{"n_layer": 9, "d_mlp": 512, "activation": "swiglu", "bias": "none", "tie_embeddings": false, "init": "normal", "init_std_up": 0.043, "optimizer": "adamw", "lr": 0.00183, "weight_decay": 0.089, "grad_clip": 1.0, "decay_fraction": 0.695, "decay_shape": "cos", "final_lr_fraction": 0.0, "seq_len": 256}
MLP neurons of a small language model. Each row is named by its layer, matrix (down: output weights) and neuron, and shows model dimensions 48-143. Each number is 128 + 24 x the weight over its row's rms, rounded and kept within 0 to 255. Numbers have three digits each. A neuron's up and down rows have the sign that makes its largest values positive.
A block is one neuron, or neurons of one layer that tend to fire together. After each block is what it responds to, as a language model described it from the Wikipedia text at the highest values.

L2.down44:122114127120108107159108100100124143128134126168079149148148085177142117049079120154147095133137144121181142118136110166158154113139146138174109146117125117107154126135141133139154126141087091100120131152163082123148132108122117154102126106143121175140109143103098131121129108142136152103
L2.down67:128129101120121168148125112142148105167181132169143118156161129097156100127111168132107130171139108172117132147095112133089153128133142117155137161161170134112127183132134109122093151149188093152143120134148126099097107096122153132131100141141160133185114136127177143118144127121144152111
L2.down93:131136169101119130126142129124094095091118157121158100139114143184124097145093128133156159140160105161141102141113140131134136119162110127177163120128153109135120157115137118095147090077104122161166115112120151130090146068162156143119152098131132093173099102083165115126167151131156139150
L2.down110:129186159132131135134133154156119121174135122116127107114115124104136094097070144157117100109153077114099113091082147136146113105102110156160128135120131122177163117079115156101144113135106121147191132109104125109123140149129122144122126130108116117150146139125155118120138102114126123112
L2.down145:123086134147171143109142135090139104146126143092140102141103142132161105099145117116131175115138112124086114088141171137127140128090134126122139140141136114123116139139153139046130118122187130157165102090115132130106124114119144140160139111115125091149157109158189151164160119109093172131
L2.down153:129112118113145152128092149130129098148111097059150117120128107074132152106153156151121137110090190095098138054119119097141138153160148160115135101145123138117127124154140102096122085146099130144163135098136156102132133143149111136112115166116103133136138136106103137139139147115108125173
L2.down248:167128117144146128121131160139096103094143138094131138127126143084117121165106164121120126124118102092118124095079163081162120111118153161124129070153113121180107106117119150125140076132135118139165108134117133151133150150133132109137129154108146125130141110084178187141134127126142143141
L2.down407:122121147086153132143116125127096076105133136082111148125151079085119088089161133147098097107095167121129151141127122127170120146141150161125145128139124134102141117111102112159139121147091127126136074130142122112111158158115158129134111127131161124145131122110100124126153083121086148164
Description: Markup and slash separators

L6.down82:132134138091164154178134091101110089117102153136118109133137109136148127041094151139100130132116122124081127160174186145145123149111120122112112093163099143118158097165118122113095118156111133139128140140134110150150116127107128090145090132165063167108171155108113146117154113117095117130
L6.down143:150091108172106128118148172122088108142156100099156142152145109159143136107127172183132156115155143166111100098133105133151150109124088163143155109099089136111142140136162156126109109067142140112117136131123134176131147170133145130144130163157114101127108147152143137119108079103128128154
L6.down168:116158162144140152115121157099133134147102110121070091144128109125089146036136125115139136108115139121107165118176120132124101146078103101158125126120154130124148127134104144099125112145101122129156078101086139111128134140132131133145123127142074137139139108148115123147130128136086160139
L6.down235:105128113164142105122131164144117097167127149108152131130117129116124092095141153101186108158137167114101136130109127091117163109121118161147130174166118118130103072159100147063125100141127121131113130163100132114147127154166095130121150109133115104148139154110198076105134104107119096132
L6.down252:145115098145125104121117113085135145116102105138128155120114150153142121068112122101131088071098117098128140134123139166158113111135160162161135125101121109135074103100109159130129149129126114136112106122113096148128140099170094099160118083137141106121105092119146129157112102143123181101
L6.down288:126140165138113120152121106126108144117092123094147101170121114184107113036111106149103139157117132109081135138139160204135109142115166138096098096127120156143113129135062124112132145168164149142157100120107140097121159160122075129128151123141130136106147136150145145145131119116123119185
L6.down334:110092086127121131124116082164082136177166111189114143142115128131139098103140104163128123145148123162116126114183099188110065144123134095117156117135142127141152136148113135127137175112111113134107113097148131147117161074090150134152116127118107139136122107127142145121128127133116139190
L6.down407:142111119087125125127167109137117111180152143133119112123129145150133148092116168096131111141127115130130115103185111111110132136127123122128117127128116134106153153159120103109151083100128144140080080125093129155113100097137147122145084154131102117116153131103064169092143124094104155152
Description: Coordinating "and" after clauses

L4.down330:120141153126095118092112142108165121124141125105138088106125105135140138174148119101174108155097086147118153164126160129130107143133108123127116122166141112124136144131120133105141111161090115153131101179141151142160156141133142113122120118093116134141157165106139126138125123139124131116
Description: Mid-word pieces and "and"

L2.down14:105102138150088149133132127128111118142077161151178121148103145118135088095147120179079164124126132172105141101113131099148173183143127155124124109171129142145131149096136099141115118107102115152144121099100179115110128116162095102143072136169140115138144146139130070138137146107101144145
L2.down21:113130125158160142137167131144172136144179119107140118135150068136129120076135139135141161133150113169088099136087104157143130145114139134099122113120109119112127128116167128127114151161145089129168153104112179084095130134062155133112135151122112133066103128080113152125119162143135090159
L2.down72:124084131150143120140112171107150120110102150127139085158112154176156135116144130136120107108159134135123113112126121144111129159118120115120181124135144140150119133138119150146056120163149160121129143127158164134129126133124118140149106086118137140137130111132111146095140151116138143144
L2.down197:153121164089125111121153193121150141124110125111109162127106126131158131078149138136117136092122136069125158109125149117102159107153129132099129132146130110149201151112135097143122130166137129143170140117157125119083132120128082163143153107156133100143143092132131150118141111127138173151
L2.down267:151129114128106130157170158126144090087136129143091099132092111091078123125155099146124185140138148146161122173132168073151122162144145142094118128127109119153132112120121138132105142152146150080126133093103108179056159126130153131095188129125102149131126127124094135119118135134145109149
L2.down308:132093148153103126109123138105136107111151147134119130118104121149127109159079097116104113144104147137117127127121162093109149140125111111140114126159161115160115114120143138116062147133120132132140069150132135128121095114125138146092100133165177112128151110108068096112122148154146100114
L2.down485:134131121128126144104149113182139109123105138075104106121097126104151151077125149178156134124126133112116149138122197134160135102078146148117135099109145134118128118105152143115119113115110107146122096127092147115128182130162144101119117122139142101155119119089141174128145110137122151096
L2.down497:112144123140147141122153224113096142119110112128113100142110151175135151166111152148146136102120132141117126114116143098110090141138152145146124117101112134160109088135157126113148106115155127112124134103147142131119166079148150118140180109158126155137128126134074110152185147112104146134
Description: Opening quotes, heading markup

L2.down54:109137114120161121121162108160076126162122108170083110146106096116082153135159151121121125142137117137082154094126120091120134122109130103116120114160121128123127113146164121131139132108121125133137053140108105133127126113114095116114130120109110152165145157128132085132109120136108145096
L2.down69:135127150105107118144159167165093155093125087181161140157169140131113109132083090081146111121140169126100138133145129144133151131106124128136142108131148119137128135139078104075126106095164130122135142158129096090114153127132132119129156125115155121127161113148146115106119109186072110140
L2.down296:105128131128170126155140172166121132116106093134115081152120106114090122050173139147137149113156125100100125095117086131079112156112148128115121116138121154105119127143152090136129137127096123107102138118076119135113151112104125103135125124127126178136147145130106124151112105107123145105
L2.down314:105135111141168125091136106140114117138142119126111119138103141130103088110166079163142130130137128148085118099125097126115140131113156116130134118062154161070145128146218120125149147111107111085165083136133134107118146121132104142099139122109114100151132142117079181142129116130154130129
L2.down402:139140089146114116118090094113116104122105121105133091138135115156139103112122123107142149157088164079121127119141110168194183158097169144101104132124102148138127124094030166154105146131072154121128106131169099123158121134128099059107133138104130153115136106092098107109118118094146127130
L2.down434:095143131170133130113148149118112151153128120132141105124106105118081111178172124116141106144135111165127114081155100110109137133134137117131084116112132130119103113149151131139155143063117077113112101122125121116151132128154125140114093143107098145188119121126104095114116171111131163110
L2.down451:137122113137109126113120151148079102113134115169153126135106142163112091093142115134148169130099139138103144172159107170122129167132126091077116165151128129107106177155147178112168170127157112145099127153094114137119108126127180138082137113134099121114138120117150098146138124121105140159
L2.down489:143119124155110130124150199111114149152105151120139088099136147147119091162131127090139082126165128087153153093155112119132156108111122154148148128156087113122127089123094123098120148107176113140102169129178095166160145131134098099121151129116163115165120132150163101115139157130112185114
Description: Auxiliary have/has and an

L4.down510:154131138147151128119111144135093155169113149104125121085171124131147140121085173109118149125098139130141104085147170090117087101097117130155126151101122096153113118125121134114093093112115124165158157115077165132122137097131110126121116100112169105155127123098140137143176164142093124100
Description: Possessive apostrophe

L6.down17:058111144167142119110127186128134121082117161120152127093175129134134092087101133167131114126129110110168104162140150121126103100107109127118173137151106116191126120133116097123140124144156141147090122143129150083131122139129122115160149119144142158135136112157132155170134110129112114090
L6.down19:121116143088129108164153156100090125104130145144199143115153131113156135208120152187161101136113144112117122135128129092076165099139159152130162143127093133185100166171093153151114139115125140142147153116133084132125115115099085120143139106090165142132126096121138098131136127153132093106
L6.down23:176132133089166113135155194146082100129149113113155155120094136118148122150128077135135092111165097135157085171127115118096126148153099112113118145110122109137139100128128170144105154120124097177140133117130172151119117146115146146115083118163149111113057148134166117142124161151128107080
L6.down125:145135142117108143126088157117116144089131156145108129168150121130148108112159124145120123165151094139150142109124167134110146116089063128151152140125147126146125185149111123117140138151103130156162142134153132153125115163144119156130130156119130116127095122132121096109093088110130104085
L6.down193:093158148079137114148175151151123121139136128134142134099130113087123151106121152152130120107154083122104123135145096159106112074127075102148151105120140127154136149131136109118130092141118098155144143132114118149127155130119129108117135098128125100163109109125169118162134085157111130089
L6.down258:101122123109131163132119115133144162069108124099132156148132138131107089164118132144138128116124172107172079137120158103108095169108109128116081126145123127092104117151132117106165163133128100162134129120149142156162098103134143176084109118124093134153103116105093122112121189103167126136
L6.down434:135157106117139087093130098145137094124145159148126086124138144101166102159080125147153134115150106057107118173098143137147162129126128160131169077126137141127146114117121111129158151130168141136152144146168124151106119149145116143096136100091103154115092109107106139149133150136094138167
L6.down462:115140119158108133113098190107111127125126095063145118137100073130136137132124095135137105136103135087117170118084134121140124137099088116129154112157117118153141136095139133130102121082081163152115133132181131136123125149109138118120088099137116123147118156145199107119116141143170136111
Description: Apostrophes in contractions

L4.down195:150174145137128121146154120118154129087113078121130138162136153130110142066130147119113158103133126150090106119177162093159105104133181191120146110158146134143123139158164187118098091115116136123104107132124124129134137155100133143121093081171116099128099130111121133109143123136173141157
Description: Opening of a qualifier

L6.down11:130107112120114119149151144164066137098108162115130162114113153132104103109139097122106112132138141114147118159095134119107117153130104094171159129122133145125152113112117129125123150133119107133100083133135131152147099153130074099112079126091130102147073118115149144139145105153161133120
L6.down129:108063146092142118164114133148143074134148123087069155100143114139121161120112131118153121120100134121116118134104144104176099151114125153112120160154148129119172100132098131109097138128133154130176147098120151141156089120105132127124124084152136133166098164144163152139139092123118131120
L6.down185:081158151184105161113102170134187145187136143083140136134170153153141110071168102110130153110107096131121129135110113150142159135148124115126147119181116116128128141094134127088090123121123143128130148166183151127160123102128109108117121118106166108152099134096126122131113144127099086152
L6.down210:122127130142112168141175128118111134142104142126113141139145120151135107160120100118127117105140112127128134119120151134150139160122094150136142154088091112127123142125111155101137132104130151109091131123156125151158112120133130125174195117114135154122160134138165078148139092154080135135
L6.down213:121090114160120140131108134072105145121123123116134173132111133096116127115143125110114120141152144119099172119106132136137139146136098092123173106140138117082154102149093131117125140139125147120137118102144128135116141083135096093119098110131159108158136105118110086161092151169110117089
L6.down330:101141143140107112122086113151131121131118129085110162136158156209101137088134145086149130116119153124117133110158132102162102136118150168156136130109107106126136160156118149112131107118139116061096135167137127114130133103106143137088075124123127148151135133117188072164083096116078151145
L6.down346:131144113144120151098131152100144084146116106086149133128114186143114094100141156139125124137113126126105118154164133136112148115109120128093142105133145131091106130132097155123072161107065094101130124126122165148129134149094096122165155192103119128175156188109133116082081121153090145085
L6.down410:142150153096118118131115102143144099143114159138175126123111075139119171138142089077147096083113167133161085164137145099080130126138113169168138124090134123119109149094186153132091079149116113089153092142119128127119110109121128109113125110084139152128166130124155109140109095120151151139
Description: Parenthetical opener after names